MLP neurons of a small language model. Each row is named by its layer, matrix (up: input weights) and neuron, and shows model dimensions 208-303. Each number is 128 + 24 x the weight over its row's rms, rounded and kept within 0 to 255.
After each neuron's rows, "fires on" lists the tokens most often at its 100 highest values on Wikipedia text that the model never trained on. A number after a token or word is its count.

L8.up1112 [124 153 110 130 155 127 145 142  90 147 137  96 116 122 166 117 129  97  99  85 177 117 109 159 124 128 135 107  92 155 136 117 134 166 126 118  86 133 102 149 159 153 139 114 152 108  87 109 101 123  86 115 139 178 130 137 144 116 106 112  96 111 155  83 143 121 152 150 158  94 100 146  80 128 133 162 117  83 104 144  99 137 141  87  89 138 149  73 155 143 134  99  97 124 173  71]
fires on: "=" 35, "1" 10, ":" 7, "3" 4, " where" 4

L9.up811 [116 186 114 168 169 110 144 139 121 109 122 170 104 129 128 110 153 120 191 119 168 131 195 126 154 106 114 126 161 108 112 111 155 108 143 120 144 181 129 196 151 142  99 174 165 112  95  91 136 109 130 117  96 128 133 152  92 125 147 130  78 106 124 129  86 143 151 112 130 145  57 146 113 119 107 116 135 116 123 159 138 101 125 137 103  84 111  90  97 156 109 113 134 168 168 127]
fires on: " N" 29, " S" 9, " L" 7, " D" 7, " P" 7, " C" 7

L9.up576 [113 155 112 156 132 150 110 113 158 146 151 178 158 140 110 119 164 155 119 126 155 148 135  90 108 164 154 115 152 106 146 120 145 127  98 102  95 173 171  86 121 147 134 157 125 150 148 122 145 170 164 125 125 145 148 121  95  84 135  95 141 150 130  85 127 129 145 110 141 160 158 131 129 132 146  95 144 149  96 103 132 117 114 155 129 115 103 105 163 172 136 126 120 122 135 120]
fires on: " " 35, " D" 9, " H" 7, " |\n\n" 5, " M" 4, " #" 4

L9.up369 [122 113 128 113 163  86  88 142 142 157 144  91 152 155 163 105  87 122 121 106 171 110 124  95 100 121 157 117 137 122 102 111 142 148 149 110 124 117 150 145 173 155 113 144 138 136 140 141 143 164 113 161  70  92 104  91 106 146 143 135  59 112 136 134 142 163 158 118 115 169 106 109 143 148 168 162 117  80 115 147 159 119 115 104 113 118 124 110  79 172 130  97 117 127 157 123]
fires on: " |\n" 23, " became" 12, ";" 8, ":" 5, " as" 5

L9.up1938 [139 127 133 113 128 143 117 135 106  92  82 184 103 130 107 155  95 112 108 122 118 126 133  99 141 106 115 119 111 125 146  97 137 103 147 109 139 107  91 176 117 185 145 145 199 100 103 135 111 146 109 163 113 161 142 129 135 183 111 120 153 106 110 112 147 170 148 172 145 147  94 146 123  91 142 122 108 103  87 133 159 145 130 169  70  97 143 123 142 141 135  70 157 138 139 116]
fires on: " J" 23, " V" 18, " H" 5, " " 4, " Ch" 4

L8.up1506 [115  96  94 103 140 180 162 163 133 113 112 126  50 161 160 118  96 128 190 128 121 127 156 121 110 124 154  95 111 127 127  85 136 145 144 112 131 138 137 157  98 144 125 144 159 152 131 162 122 154 121 113 111 143 126 108 139 113 144 136  91 114 117 116 131 121 146 156 121 117 119  73 147 125 125 103 113 149 154 124 153  97 148 109 100 166 144 115 115 122 109 141 146 118 149  97]
fires on: "," 77, ")," 9, ";" 7

L8.up2015 [122 149 122 117 112 118  94 166 130 102 142 124 124 177 132 112 132 109 114  87 115 114 130 122 106 143 125 100 132 133 124 117  99 141 162 164 161  57 125 126 115 122 106 149 157 136 133 148 150 145 136 104 109 123 142 158 100 152  95 134 173 120  86 121 137 117 127 107 151 136 172 167 137 103 112 122 105 176 149 150  84 138 136 177 127 135 184 115  95 121  96 145 121 152 105 125]
fires on: " |" 40, "," 10, " Votes" 5, " on" 4, " /" 4, " the" 4

L8.up787 [106 145 108 128  99 111 168 102 145 138 154  99  76  84 118 129 101 115 101 126 118 109 174  98 153 142 121 116 148 115 125 107 116  90 115 126 139  83 116 123 161  98 106 135 140 141 143 147 158 100 140 137 117 140 155 129 150 172 139 145 172 158  91 102 145 170 142 112  89 125 106 105 130 112 159 132 144 129 148 112 112 114 110 120 111 107 133 137 107 131 156 134 103 103  88 126]
fires on: " |" 35, " in" 9, ":" 5, "-" 5, " of" 4, " Apps" 4

L8.up725 [148 138 111  85 136 111 151 106 112 111 107 152 141 151 126 112 184 109 160 156 147 102 137 138  86 165 102 124 145  97 125 103 148 110  86 122  99 127 104 129 176 103 145 134 169  86 145 146 156 105 140  84 155 129 129 111 145 137 178 152  88 110 142  88 134 149 141 142 137 149 101 116  95 143 117 128 115 128  81 152 111  74  92 131 117 139 131 150 130 157 156 134  95 110 140 125]
fires on: ")" 15, " al" 10, "3" 9, "0" 8, " −" 6, ":" 6

L8.up33 [139  89 126 157 121  97 115 105 108 134 154 131 142 105 125 117  95 121 130 110 107 151 118 153 145 103  84 171 113  70 126 143 132 103 130 106 151  84 132 182 144 115 101 105  92 154 122  97 133  78 156  93 120 108 149 105 121  93 141 184 162 132 113 131 135 167 132  89 125 138 114 160 140 104 114 165 145 129 175 113 124 131 158 130 152 122 130 101 126 108 154 122 136 107 151  96]
fires on: " " 62

L8.up1304 [ 95 146 135 138 141 143 122 177 151 154 184 134 119 163 100 158 184 162 140 123 144 119 136 139 125  87 145 172 141 109 141 140 146 145 116 147 117 107 109 150 113 128  83 157 148  89 114 104  88 121  97 141  87 108 134 119 100 146 126  99 149 137 122 130 138 102 117  88 172 184 149 198 144 130 103 118 156 121 120 144 122 132 148 186 122 112  83  93 153 128 121 123 108 125 121 117]
fires on: " |" 27, ":" 19, " Championships" 6, " from" 4, " of" 4

L8.up1140 [123 133 112 148 133 110 100 131  82 113 133 105 153 154 181 123 135 127 105 135 125  88 169 122 119 103 137 106 124 135 119 132 100 186 136  93 100  96 143 102 111 140 111 161 146  69  78 124  94 135 137  96  94 133 109 147 127 161 113 150 112 117 110 127 112 161 169 138 127 134 121 129 113 121 148 104 128 118 107 157 144  79 133 115 108 115 112 109 145 121 173  72 141 118 115 104]
fires on: "0" 24, "1" 18, " one" 16, " T" 6

L8.up1420 [150 100 150 128 109 113 115 116 185  92 165 118 109 116 139 144 106 120 135 113 101  99 116 119 149 119  89 147 124 141 142  99 181 135 179 167 163  99  93 161 119  93 128 105 129  80  96 171 155  76 154 120 118 164 127 114 129  90 166  99  71 118 103  92 112 167 167 133 168 151 130 123 134 151 144 140 139 143 159 124 132 124 129 147  95  93 121 151  88  99 136 110 127 163 119 109]
fires on: " of" 24, " father" 12, " from" 8, " by" 8, " majority" 4

L9.up1155 [133  92 112 165 130 118 134  95 132 114 113 150  97 130 152 156 107 107 121 166 139 130 135 162 122 146 151 135 114  87 109  88 152 128 159 136 143 121  96 144 123 151  83 140 135 101 161 113 126 100 128 141  82 138 167 118 133 122 151 130 145 134 149 111 140 166 107 184 128 166 137 128 174 164 143 142 120 114 131 150  98 104 116 133 141  72 147 101 126 117 176 134 136 104 157 133]
fires on: " " 27, " have" 19, " has" 6, " had" 4, " (" 4, "20" 4

L9.up1446 [131 126 128 141 140 122 101 140  93 154 100 141 127 154 115 129  99  95 112 144 112 149 119 103 149 102 121 129 100 150 143 116 164 154 107 122 161 126 130 136 118 136 115 151 142 146 133 135 181 112  86  88 114 111 136 154  95 133 112 111 148 123 116 117 107 119 186 126 142 151 112 117 112  86 128 151 133  92 119 123 126 112 147 113 116 131 127 122 161 153 132 131 157 127  99 142]
fires on: "," 72, ")," 6

L9.up1459 [120 125 108 125 109 120 111 163 149 200 169 142  94  93 117 165 152  98 129 100 161 116 141 123 125 130 120 142 120  79 113  96 133 133 137 144 117 127 110  84 151 147 147 143 126 147 163 112 185 164 122  91 105  93 109 170 111 151 114  99 120 139 110 116 129 131  94 135 116 150  83 120 127  86 183 121 126 171  91 136 117 107  95 134  95 158 119  92 136 151 141 147 148 141 167 118]
fires on: " " 34, ")" 20, "ård" 4

L8.up1115 [145  69 186 175 134  94 121 153 119 109 140 152 123 145 139 104 124 179 152  98  93 156 174 108 111 143 128 147 121 153  94 122 141 140  99 122 112  86 119 130 120 131 149 135 140 157  81 136 174 118 124 129 136 109 114 105 138 118 113 168 129 124 129 124  90 160 149 153  84 117 115 110 102 115 144 160 146  76 165 120 140 107 149 164  77 110 137 125 142 147 137 131 166 128 136 100]
fires on: "," 28, " However" 13, " that" 11, " support" 4

L8.up1406 [139 156 125  96 150 109 151 134 122 139 142 121  35 162 117 130  81 129 146 112 105 153 123 154 146 147 150 150 133 153 139 158 146 115 153 114 154 134 107 159 159 154 134 120  93 139 103 103 143 112 135 176 128 142 113 152  98 126 127 159 125 135 115  73 161 128 109 117 120 121  81 163 102 130 131  95  88 136 170 147 137 125 134 161 147 108  93 112 117 101 124  79 140 182 129 170]
fires on: " |" 30, ";" 9, " ft" 6, " /" 5, " more" 5

L8.up1032 [118 133 151  88 119 164 194 125 123 127 124 126 163 144 140 113 124 131 174 110 146 183 110 122 134 140 125 112 124  89  97 124 113 148  91 130 119  86 153 136 150 141  92 140 134 117 119 133 137 155 132 144 170 163 106 150  79 108 141 118 135 158  77 146 163 177 108 119 134 147  76 151 137 106 128  90 167 115 106 174 132 141 128 124 146 125 122 114 119  95 120 107 176  93 158 141]
fires on: " |" 43, "," 9, ":" 6, "8" 4

L8.up688 [127  98 126 120 117 124 142 159 127 133 153 148 140 184 159 143 145 132 113 124 152 113 115 100 133 163 123 104 151 102 137 125 173 121 105  98 137 114  79 121 145 142 120 130 158  95 106  90 122  94 127 133 133  99 130 119 113 107 148 103 105 106  89 120  92 147 104 116 121 156 130 131 110 151 158  84 129 140 137 143  74 129  87 155 113 124 152  76  77 131 124 100  99 102 136 153]
fires on: " L" 21, " C" 15, "R" 9, " " 8, " St" 7

L8.up920 [ 80 133 123 140 107 181 157  96 108 137 144 116  88 104 126 186 106 123 103  93  91 131 132 101 107 114 126 107 124 149  90 154 139  94 113 136 103 108 134 138 102 105 119 168 124 134 147 109 127 109 154 117  88 135 131 109 133 128 113 122 127 145 144  91 153 132 146 119 172 139  66 119 110 120 128 108 146 141 151  95 123 161 146 114 150 132 153 124  87 165 113 138 138 147 186 107]
fires on: "," 43, " in" 9, " New" 4

L9.up286 [101 136 118 149 135  94 154 108 119 158 127 140  71 124 120 161 184 130 133 143 112 162 124  98 135 137 127 104 135 103 170 122 138 138 140 114 112 108 150 147 133 132 147  97 116  89 147 137 164  93 145 158 124 159 118 141  99 142 121 121 144 151 152 116  87 132 141 142 100 117 139 101 122 157 156 133 104 147 106 142 152 151 132 121 112 121 166 143 186 134 160 170 126 131  91  94]
fires on: " " 31, " of" 10, " band" 4, " that" 4, " who" 4, " density" 4

L9.up1895 [151  99 116 124 112 160 124 106 152 129 113 158 154 150 168 136  84 142 137  95 164 118 107 152 102 111 131 112 103  68 147 112 119 117 131 147 114 140 111 142 153 110  62 136 145 142 167 133 163  91  93 123 164 155 152 136 128 144 116  89 109 165 127 109 137 133 114 131 114 115 105 103 141 102 135 152 121 111  99 157 156 114 132 148 134 122 157 141 123  73 129 149  90 129 174 149]
fires on: "°" 19, "-" 16, "″N" 13, ":" 5

L8.up1997 [108 142 122 107 121 110 169 100 114 105 152 143 118 124 109 104 142 165 133 154 145 154 130 114 124 120 177 139 127 112 136 168 150 127 128 133 112 104 179 110 115 125 163 100 155  94 132 119 179 102 120 129 115 149 106 132 156 127  64 130 133  68 166 119 103 146 164 110 133  99 108 108 128 111 146 137 173 105 144 119 141 103 113 111 160 136 157 117 155 137 113 102 160  76 124  76]
fires on: " " 100

L8.up1048 [128 124 129 166  97 155 106 149 113 132 162  87 113 174 138 146 115  62 140 153 130 160 139 101  91 102  91 136 134 100  81 138 114 126  97 118 144 122 129  94 162 126 136 127 130 123 145 115 146 175 140 111 120 150 103 125 121 120 136 105  89 152 139 145 109 144 139 118 100 174  99  87 116 136 137 116 112 127  98 151 166 139 155 112 130 110 121 117 151 131 161 125 159  92 137 175]
fires on: " |" 19, ":" 10, ")" 9, " (" 7, " by" 6

L8.up990 [ 96 116 137 173 108 104  99 135 105 136 110 142  85 159 127 137 103 120 145 142 159 146 117 114 100 151 158 155 143 135 113 125 137 115 126 125 122 158 131 113  90 133 138 119 128 167 137 123 170 120 155 107 135 124 144  99 154 174 136 110 108 105 101 155 105 174 175 136 120 105  75 154 121 153 104 140 170 131 167 100 180 157 123 178 124 144  83 122 163 143 111 148 127 118 154  75]
fires on: "," 41, " that" 5, " based" 4, " such" 4

L8.up258 [143  81  98 149 133 122 150 163 128  78 130 163 100 151 100 141 127 113 135 116 111 192 176 158 127 128 128 136 130 151 111 160 125  93 157 133 177 171 147 122 121 134 146 135 144 156 181 141 102 153 139 131  92 137 110 122 152 112 160 148 135 128 120 144 149 160 121 155 110 149  85  92 106 114 132 115 139 159 122 157 135  88 154 100 110 120  91 121 148 131 147 124 121 143 131 120]
fires on: " |\n" 31, "," 23, "4" 4, "3" 4, "2" 4

L8.up1620 [121 109 134 175 144  67 130 104 148 162 128 119 115 172 111 134  66 145 125  90 178 115 127 131 125 103 135 115 125 130 141 148 185 150 122 108 137 121  94 166 108 152 137 131 171  95 110 128 147  90 127 181  80 128 106 118  95 140 135 129 132 123 181 119 135 115 120 117 140 116 137 108 126 122 145 133 113 128 117 139 131 141 133 157  97 143  98 154 136 127 108 135 150  86 138 156]
fires on: "," 29, " |" 14, " As" 9, "=" 6, ")" 6

L9.up910 [157 184 130 134 107  94 103 140 120 156 130  93 116 166 183 143 129 143 133 153 130 112 132 132 155 142 102 144 152 121 112 126 138 100 120 103 108  64 141  95 136 124 103 118 118 124 146 127 128  88 110 130  87 132 117 106 151 123 169 158 109  94 105  79 124 143 130 130 128 135 108 150 147 122 168 169 127 139 174 117  94 136 104 142 147 132 157 117 132 144 104 128 159 144 102 127]
fires on: "," 37, ")" 8, "0" 7, " " 6, ":" 4